Part of a small language model's weights.
Size: 16 layers, width 192, 3 heads of 64 (1 for keys and values), MLP 640 SwiGLU, 8.27M parameters.
Architecture: RMSNorm before each block, rotary positions, no biases in attention or MLP, untied embeddings, normalized queries and keys.
Training: a variant of Adam for these matrices, 492M tokens, 3756 steps.
MLP neurons of a small language model. Each row is named by its layer, matrix (gate and up: input weights) and neuron, and shows model dimensions 0-95. Each number is 500 + 25 x the weight over its row's rms, rounded and kept within 0 to 999. Numbers have three digits each. A neuron's up and down rows have the sign that makes its largest values positive.
After each neuron's rows, "fires after" lists the tokens most often just before its 100 highest values on Wikipedia text that the model never trained on; "fires in" lists the words (lower case) most often at its 100 highest values on Wikipedia text that the model never trained on.

L6.gate328:459516508541521486482499518534467477494439536499488465511515485495478528492494552544480522503523519483514502507505482517472554560504487505501493515526494522485528474513477481451518488521551538474466505494497522464521509524496463474504500476493469467526511501489496497552462459456505524516
L6.up328:511522461515521494493507480515499529476496494462451472454530496501478452487514517462524519538471501517521508543491533476490522533508476481503517509492526521484478491458487506503485510541458480465500525521534512507513476481453512489477499491498519533469460484462454504553479513507503487448
fires after: " the", " The", " high", " Record", "O", "land"
fires in: "they", "highest", "higher", "other"

L4.gate63:516453486501470486475463527557535518469488502505520504518564467486506464483491511473495458520536461480492498484475497513542504521528523499488479465509483477536502463515526438499455534513497496516500499480490520492483452521485491479550526499459505473473489497523538457491475477485521530459
L4.up63:504456515473460504511446488473524540519494522482526491500515435509496502510498550512503492464508485494460516544501514520486552494459540462481521449437497487531462494494499490485494466504506516480511491484527466521474535482507466455487494511499525457485540483502477498519516505540505527520
fires after: "'", "."
fires in: "s", "his"

L2.gate409:504486465501463467465462469509494547509487495492499504465544534518554507457508524505514552503497495471445504538518491495501495490519472513505482450500451505465502491479485504498469539485486549508526495491486483467515529501454485528499494491439496494489493470528486547506513487529518525492
L2.up409:449506514472509473499460475536552551446472498513493478521491507534496516515515515513501472578472478488514497506534490520525540538501488485488540498511481470480478504481490501513452541492435547471556498496494501494482474502475520501524504521481483506469495469429526535527474497538479463455
fires after: ".", ","
fires in: "he", "she"

L3.gate20:458487481558474455459506476520503499507536501489491530507521498506474494483483482516470492461483473453501519458505463509530463498464525485484482443522500506520482544490490490508471462509492506511510529481482504487494471503480513518498468479510494508492483540492501485501476485417515527480
L3.up20:524515528494477454505503532520498494524511476483486476504495512500504493516502517512448487438525501450533497512495439473474507495478507524504474465506496592539524522490482511515507474519504503578512521481505491461506504507456519498496483480516514516509515515489472484494497502491518507486
fires after: " |", ".", " 19", ","
fires in: "1", "0"

L6.gate557:461471528486506473517543513495482483470493535521482500515505496492452522537527454498534493509505500496515526521521564563474493502535483503457451480487472501507488480533465538472507530496490465485460528497495495454505507493485515504484480476490460532503519450496522535513478446491482537496
L6.up557:470514493553470480517482472503533535534466530516523508532529488503495540544557502505466494468498524497474505521554485481485490509535528502459517446465478477495496482517530492502522532494511508540526539513500464471524532462514469463518521460528545475446506519508507522510522499539460473484
fires after: " an", " the", " The", "ver", " con", " re"
fires in: "any", "only", "they", "most", "anything", "really"

L10.gate57:511545483490555490529509486467467420484505491505464498524511522485496557525535479528558507476493507485508485524548516454507460473531514493477530490514470473543497517523491499466507515506507480484511503496486480491521529512477460502507471485536468515476547521500528515493515502545463510481
L10.up57:532497521473480487443511507485536511513458492484501495513482476535516498453509505496470514477514507551544546507440505518469526470489498475470521517516484480490518479500472512475490498510542504448539503503528480497503505508489505521487467522483498474433508500483480489513425513513457465492
fires after: "s", " New", "ch", "ip", "mo", " So"
fires in: "massachusetts", "york", "soccer", "mississippi", "architecture", "missouri"

L11.gate68:462489546541543472484499489494459511530476540486505504504518534483521487488515482488500497516512478485507497487493524484503515549521505508457519503472471532520491478524489448512525495440517520505493526501443493488478482499488457493464524527500482491478523542523536551480504504468498449481
L11.up68:426470501497511530502495439517514492504480500529521550506463481495510474500493508482530498527502505554489541488501535459508508476520497448479473508493542480478469504506481509522474497465529522506434533513463528503490500445557516513504504463516463479486498479527508560485507471524542510498
fires after: " of", " in", "hi", " to", " with", " for"
fires in: "this", "each", "that", "the", "one"

L10.gate299:524495458502538583524495473545479470526508550504465514531476504507470490466510514533489455529485521506460497503510519496488489496516553508503487484537500521514495478502499527513463567499457530498473457517512505458532500507490503544477502537481495519486524502481506488516507496474491531480
L10.up299:484523532505530506463485499506447499535470506497469489454479554522523495480524519527509509521496511508476490487484494456503535524501502539500508490479475478485500508499499513498515533500528558494468483548519490491466523525540550477505522546467498514486507478508486492473498519524520522485
fires after: ",", ".", " when", " that", "ho"
fires in: "he", "she", "his", "however", "biography", "married"

L6.gate378:487494507462487498487522499478516464523490477483470484522515505455485517472501448517508546432483484503519473495490510552523515498515530491490489532523474497460481552498489491513515486540475489500498477490457518512458509480488484467509513494482498501504460512502464499525450487464468480558
L6.up378:529503494512514488481497477514551506538496504492520489496535491507524504520468514507493491499514507469526547488530502474496519500526459489492553488494447497466515503510501516508470527469470448495492514464523490507540513478526489458476484565495525492534492477482526445550518478459482514502
fires after: " the", " The", "The"
fires in: "they", "there", "these"

L7.gate225:504519465503462510532485489499496498517501532533512518488470491533463479499505493531535492483480480506506530512500476477514478503507472497496483486495491486521505514514500492491503503503461489481507507485475467504485466494516478530514456486513493509463554530476482521520507497448498505430
L7.up225:526520474476507487506506501510496448516471524474515483505461495507472522468471480531508490466497502529495508526505489489538470508492535494520506464484505474494478464492514486495461428521502495481483501482519496473492490545469499508533491482540517506498470500507481542560535503483480473469
fires after: " New", "s", "us", "w", " Australia"
fires in: "york", "massachusetts", "wisconsin"

L6.gate354:496501512518523527487534468486491506525479548507496515505496530459504470502537480485494558472452448481527479498503515534467494525534490488529513424532485519539474478481500474458551482460486497467471481491464538502528493493477483494507524488486470521521476497450489503497487474486499483505
L6.up354:463502525477508499500505492490503536526509512463523478527495541485546518518481472521488514502521492506519534489491500490487486498480508520471502483555522508484475465525534493520518519486502524460506515527549488438499494533512491489520498524513511471511456551525490466520545503513469490506
fires after: " the", " d", "u", " D", "le"
fires in: "they", "them", "draft", "draw", "nation", "drama"

L3.gate244:464520509489489479453484505506498519493509493521512533503498469525524507557514492490492511479474499503499495475480556496505475483533486490481475504473477468513494534511479503510509468488508534460479511521489489521460500494483491487519480551588469517484538465491471508457505489506486573524
L3.up244:506502540472456474532486491489491572456566491547499544490475474506517529449456509503487526528502483498491510500500510495479473530472523493517512497502479460512535520529480485521511455486504496472480573528493511490466533532478486478532531508498477523509472511505495470491465514460460520492
fires after: " Ar", " N", "k", " (", " Pro", " Vi"
fires in: "ii", "architecture", "nifl", "iii", "viking", "architectural"

L2.gate13:456465523535501501467466468510459475486498528500463496487473472510503487512502447511546478559441491512437500557507486508467516508498524503492489497486481496495507476524500472505477512497529545503492471487511497521486505494496466528514497480497511464461516465456503503504515503558535485453
L2.up13:483496463477560475498481498510483532486529487477478444480460517503515456501501512444489513535483498522520502545508521484482509510542488467510485457510491486449506502496472482547528458478487540513488453508479509497476507496493475511528481487500512497504525477528537497509477537539504484502
fires after: ".", ",", " where", " the", " He"
fires in: "he", "won", "winner"

L6.gate406:502533489549537483466474516499511487526535533517514471515513514514436520520509471505490532484453494520469534518492521496508513489513464520453459546465492547498497458500500452514511460520535519455502486458503492527549492526486530474517498484488512516485522498459444484503488522469502509476
L6.up406:479492518502521479510488543521493500508538510447500496556489480451502506551463490533507471511504528509521507533549535509536521526533475505485505515490505487480518466534487520489447528498504486552455521494521521513502505486515529501500492518481482547535543507545506456469507496530512550519
fires after: "a", " a", " an", "A", " as", " ma"
fires in: "an", "action", "reaction", "time"

L3.gate153:526490507482488491473547491476492509440427575538489505517471501474512485573508529509511516485502487515550486460522516512515500508524508499513482471517461481516449500500491521513521495529472522493525513459459479448485557540522518502528486500442493475512485516499506522515509482478486503501
L3.up153:475482516531471493509534532491495485531510513470512460507469467503500528501508561507443453494478537492506517467492503501515488478488477484476572488515488524544500550487486515462482501471500493507483494469451471499523535480540511483499488497502513503484489503521486526505555523467502519510
fires after: ".", ","
fires in: "1", "6", "9", "5", "0", "4"

L7.gate142:485447484523507481519480488526518483485465509467521507527482517532471510494530467478478537536447481494455478542520515487507500524509540476492494477462518500492467520502503518567486477468501536466444497476541515465503502454474514513545478496493482472469561539514531551529510474490536495458
L7.up142:501534516491496494492535526506519537501496471470496499529505468468508527436513521512521505478511467447504514504508517480488568484529505511513557424437486520471444495518507472535490539481518523510484512471523485494496566481525462466496492496548504499551511481524497512499516521521473473508
fires after: ".", " where", " She", " that", ","
fires in: "he", "sheffield"

L2.gate302:513520518538512489528513484488513507520483452499469508465473487509454496529491457475479478499485501552519458468508512530496500485479464515510488430507526522523496505503506479499502504481493483508463510496448498471518474468470492538527479515461470486464480526468495514509482495508482496483
L2.up302:512529546479471470477515479463476516508528465479452536476490490485449501496470482465496473509487502547508483470495524522483448508468462524503480489488528518458499541513516530517510453457472472527468524526483486480502501492497495509510459503485488476464504502479458500527477466543465489492
fires after: " |", ",", " in", " on", " of"
fires in: "september", "japan", "october", "australian", "canada", "november"

L6.gate531:473500477471449512465526464481495521488475568514528507480517457469490490514493513508547539516527502529511496477534516514474483498497507487517487507497456537545473474526490450490500536547504531502488485501516456482518499540464534516482495513516511500498535534539493475480504518498448476498
L6.up531:516508485499516517483478482499513477498464514507477511481572483527491525550455532487538507480506496485523485540500455560513530459524500495487463522514480486525523504487505546496514472480435489502496519496489523500513501511512534486490490492484502496488493536461511481462509511498466499490
fires after: " La", ".", " f", " con", " F", ","
fires in: "not", "however", "notable", "noted", "language", "lake"

L2.gate69:545507481569475478508521552494543532503551554536495530536514491525498495505544506494505518481536507473510456503485490498504501483546467559482464495500504543520485529510508525514506492494485478508466513436461478497524482464527486479537463503494480495491463519523509538521465459497495514497
L2.up69:547535550525452453533548542475576510521532533497522513510493494498517502493548539506495530486524516457493480503500498487472506475531426568491481465489482557549514517480506535509511489507483455533479517490483481498553483483508510501497469467515505490503470517509503556513518456511482504526
fires after: "."
fires in: "9", "8", "4", "6", "7", "major"

L11.gate198:452486482542544490517500489489488500527490507529523559503533495522453476483539510506501515468473486472473468494510503485518517531524525503495499456556505517500450506487464541524477499504487525472486534498508513508490464520505511491505518551502474494486483537567532525490503456465490516487
L11.up198:489464583486487537492537498543528480477498482502515508495465510530550450475504512514484490547492497494522483467476544451505515506503494482497537508457507466466471487523523491488491512472495521504446524472502509481514517488521519450497516492504491483534538518487488502495534490505459510508
fires after: " the", " of", " su"
fires in: "this", "the", "season", "there", "it", "time"

L3.gate628:516451474539462510512486498507542499510465489528504511528549538502488488463514476509481507463534476495469504497513477533488502511545511537435472481510480465481501454460472475524543522467508501521474486494495477486461465558465509517541485537479512472511527485492523527504516471507513501496
L3.up628:516470512466464478513473548485493452470467506485525532553479488498533510525491525478481480479470482464537515503500523494529517504502490468501523471501478486481487501458502474524485492485490512461484491470520493456503508549486485485525485537469515476522498518546487504482504418514528497487
fires after: "'", "’"
fires in: "s", "his"

L7.gate357:493525511447483515533519481501487491476532499514505500501484492470501486474489494557494480525499490502508455499457543496483471479475480465485499492479472499522531500452488493520523488508458548503512553510484488483515484510495502519504444510495470505467515484535479488500469509487534490495
L7.up357:482482507512519486518513450493456524545482523514520493511442469514495513466511480510468499510484463504401499485497494492525507469486507489504539460463484483514491506533470518516521470495482474506517472521501494479512500477531490528484480520483465500488576539537475531509512521468510476515
fires after: "s", ",", " S"
fires in: "which", "that", "scientific", "science", "scoring"

L7.gate87:559476457531479475483513480522505502505507486478508501505479523506509509502507500532507512496504493513557480518469515547544492494542486487502493494514521485487452476524509484462492490460501487468484532520500474493491528488497506445527525513443484538470519502530514500507509509489534491518
L7.up87:488492468512539421534474478525528518460509498498529526488492494489519510488536533512495516500512489521489490517531540518491482493518465560492569457510499500500503489501499483456423528487539549502464530529467448508480515495493500493455522494502515504522498529518475475549495512530507435489
fires after: ",", "I", " in"
fires in: "which", "as", "it", "who"

L4.gate359:569412506520482506487504524537533539527507503486531468511520473528505487468521475521509461506493511511494503551495499483459548479506518510482501498529488485503498454495523505508499537496504508548494484490481464550511498531525489493499509445542487542483490498513498504462470493516483516476
L4.up359:454540514474551491503498502506473542470474512482479475503491521488493504542543533449529490476528462526461527499508501494512517496509525525501472514497556491507475532501533473505511466512496502510508578503460505498490523500510456488491512498484525533531439549528499473512476499484495474471
fires after: "\n", ".", "c", " |", " \""
fires in: "in", "independent"

L12.gate17:525504468488510494502522549522495490495514493506504485489523546459505502534520475525537485510487523467517506472558484530475462461529501470480501499492486482526513488547471506500522488504491492474531523482525495485527478518515500485518480523517485506497528540529550500516491440440506480494
L12.up17:527467508525550497553507531573475547535509511509515495455504524523503490482524504480490471510498486469451504515540485505518490520501489468514490530533516451500540484509471480534525519450554504440469507465471468546471481526519441484520508530495495497550491471472501496528506483505463470479
fires after: " the", " co", "s", " The", " a", "th"
fires in: "first", "there", "main", "only", "most"

L11.gate370:502465507529511508480523443517508550472499514470487467487444543519477466507532471522522512513515475476511449494521477498488486470498460503466490478492473486517508471458441513494485528509457551519475474485509512447511527507530543509529458549465483494473500541460539505495486500501523493504
L11.up370:511466510460532505516530482508525544470487500477523498432515524490496523505505498493539533522515485493482495476507509517439490443526538494515541469486478491499464563496450505541481538497548513525504473490495519529523487493469447483496455535505487481480514519541464525488537457558493522461
fires after: ",", " where", ".", " when"
fires in: "he", "she", "where"

L7.gate504:513449505511493500500493487540471468520484515502499495498496516492506478464475434539489510531441519496480494505488543531515481506473469447498503536518557488472518536540499484514514500512470506532528509443496521504490504511514500480474508541473461491496561525476497496487488484515492518497
L7.up504:541509521527521519550504482488523487510486509502480494506515539518441485513493499501474532519527481517487501499455513518532471529562508512499497525514526515481484491495523507453495533483509478542521518498469518460526524508497467515488504583463546450490528509506506527470495505545509488497
fires after: " to", " of", " with", " in", "p"
fires in: "which", "appointed", "without", "time", "help", "times"

L7.gate542:448493474472511485530511472547509503519524502554484540499474538506458533494533491548518529527485550522490491504486543501494529503534495509468504468512496471500445499523511463516525478462516555497442536504502499464531489541504492522498525509488519482462486498483498431477522496498505449507
L7.up542:475533456509477523475501484502497468478501518476480554515553504482561431503503506529503536544553481478478495493484530511473482529521494512504475477508510483524515493529521476480539522514485539457509462544485520499491518535505517538472497482479521535530497474500509491525484521525485512525
fires after: ".", ",", "I", "all", " that", " "
fires in: "it", "this", "its"

L6.gate164:504483496466525506503491496507493475557519498465471494520488515464469510482551486468485489499521462523508498498483470536474561552529460459516469491489484504508513461504505472518533492502501543519466488485525498531517499513520501501472526570480437555514539508511546470499479519484516506477
L6.up164:484479489528498501490484497515480492494480557525505536541509459465515456522506489521485518485476533479546520497511506491494505500496460507452549487494485493478479489504479536453454482505480481505492509493503500504467489498498456485495489429490508501488476500530492481521535483515493589426
fires after: " the", " The", "par", " O"
fires in: "there", "they", "following", "department"

L7.gate115:501426512534496501471524490494516505484528512475527529481503477522493514478495479497501500461463516529517471500455562528512513452525485469492491449514464549550538484509500498493481499480466470509498505483464460468514472471477478489555545493519473473493446538490462514483516505489491448503
L7.up115:497562517460472477471514484453465470490467549544501501501430491494507505520506482525508508529510502431529470466500496510435479492501525509499498493478492473473520465500477486479484478528510451509485491472495486512502472500502503506464497465519511515499479485487499530518488481446505504475
fires after: " United", " in", " su", " Su", "In", " North"
fires in: "states", "summer", "december", "november", "october"

L7.gate28:539469481522541512504502494484485500467540474520502503500499556520468503539507499511560528519498505500493547516457466474486486513484462514481452505549496497516525509515506466527509528474473499479505502500512489524497483513488498493534489508506489509476487482494506452528473491532528478469
L7.up28:521513529550477532499469569502525482458487510499519512521499507498534542500490510492515535503553479480478477511542466545529498464550493526538465475501451515528463501495526517498504519442512499499477485521512494488474495522478541511476484483467509490479513500534497487493535512483570520479
fires after: "'", " ", "all", "90"
fires in: "s", "1990s", "ranked"

L6.gate218:514474493455508508525514504478501495539491480489450512519485479496467498517540488526482512483509474529490474457503484490490528480504490477498502510498506547487489492494545490471549516506492483494515536457505479491512471511491476484489498504470514496492465518492517487524472477455451525521
L6.up218:504495531466530516481457494532501460468478492554489490528519485545470533488526519470480477540420499505505476549467524475499490515502464504475455476504531500530512477527524526488483475530507493506494460486508501452528498493538495465515498505513489508546497521505506533451484520486471491446
fires after: " the", "re", "al", " The"
fires in: "there", "qualifying", "crew", "half", "brewing"

L7.gate229:529500502486514525532511500479493551493473470543476471481473498511492480516501469488564502539517495542529536505522525487435540497512520535511476464527501497488524484514474510521517498521535567489448504481499449482479509509508484522532490521560459537535486531507478460504479489536530477490
L7.up229:535524528502548469508487447557552470488495534510451556497525474479486529479509508503468524506494525511519508501551497492481524565489481448498509504462475492504496510517486480526488491500527515483518489500506487518458512520507514485490502489510502455485503496474467456541528485526506540483
fires after: " the", " The", " a", " L", "ut"
fires in: "united", "these", "new", "executive"

L10.gate399:471518499528538512536515557453484512525492519500521495492474561470494494520470509540480512493519523473468471480486517508511505489513530495486540462503503485469452514478533516475487498475502512518510482516496526512495467479511438544488467513491490548488518541535524520483512482424450450504
L10.up399:497456526515483457510506505512514462501543527503478493549498463482501542514524513502490471489516474538517489579485527470536503550492507428498532481493492554509493521536536475465515508508482539481482498465488519499516534528511521483477489466495481486470505488495516438476496524511515491491
fires after: "s", ",", " to", " S"
fires in: "both", "which", "some", "that", "scoring", "who"

L3.gate112:489500531544485482463483512523503528500527536498508536494512468465484511533513529511500475516503503510515500491503531481529482480462503489508504504455480457508497454502481488496462476491536473456467490473549483534468513503475466486473543480559506493503511488511496501544548519472475508468
L3.up112:502478480492524525486458491492494519522502527511565522475511542524547528499521487470524547486533459502483487505486509518442480487538527518481501503509521493529538471489492473529482510520517499505499494501483523483483512501525436490509557491496539517517478505519512496491481525502496502474
fires after: "'"
fires in: "s"

L11.gate452:520479469475500521464485477527574504494509538495495495494505510473457488452533494563527481468515494532484496516465539543521509490521555468471480468504491479513524499522484483504466531460504504470469479504539526534568514476557472484523492536475468495503512471531540500490539536481473485479
L11.up452:526547516437511469462468512483526466482542492532496515543501472464469505463501469486501442504484502516549483496513514498490471515479497490506482505498510509502503465463487501506473504488475520485542482478496477483492520491509503514501489497511534485543515512569533511522519517508505491507
fires after: " ", ",", "."
fires in: "he", "who", "scoring", "whose"

L6.gate399:457471502525547543515501511502523510464509501482491510515501502542461502474488513487514504480524493484486518509464503537432499550483501515452504540490541472514470504479453494472523523495400504494455489520485496523457508478472498532505508516476481501450548522503474466532473477488531512506
L6.up399:504487475484530512519475489534545474484503541482474508493501514493526444460483465506525520514502497561472532528498526545510506511496492471495513503507486437510563478491516461542487516502471465497472459476505534495456515480484535539501478545452510534468501499508515468535464462485506462507
fires after: "'", " M", " so", "’"
fires in: "s", "my", "social", "society"

L3.gate509:500471495526469486424496468480476510501505516519466516511552495497515536486511498523503512488485533517425463522499511511516523488539504518464492511503504508497508521522474527514469484503507497488486538499506525507468467541544505435491513517492473495502479532521497559536494535545528486521
L3.up509:547473482500479496517465549520499484506486521510494532492482498504517512501451521527480503479443472510521511509526492484485468517507495506487525438509467490429513492524497546518514470539531481496489455519500501459507539491509510489487506510455490519503525490473509489519475471503516482481
fires after: " La", " Le", " a", "ce", " so", " L"
fires in: "new", "lake", "leon", "later", "soon", "napoleon"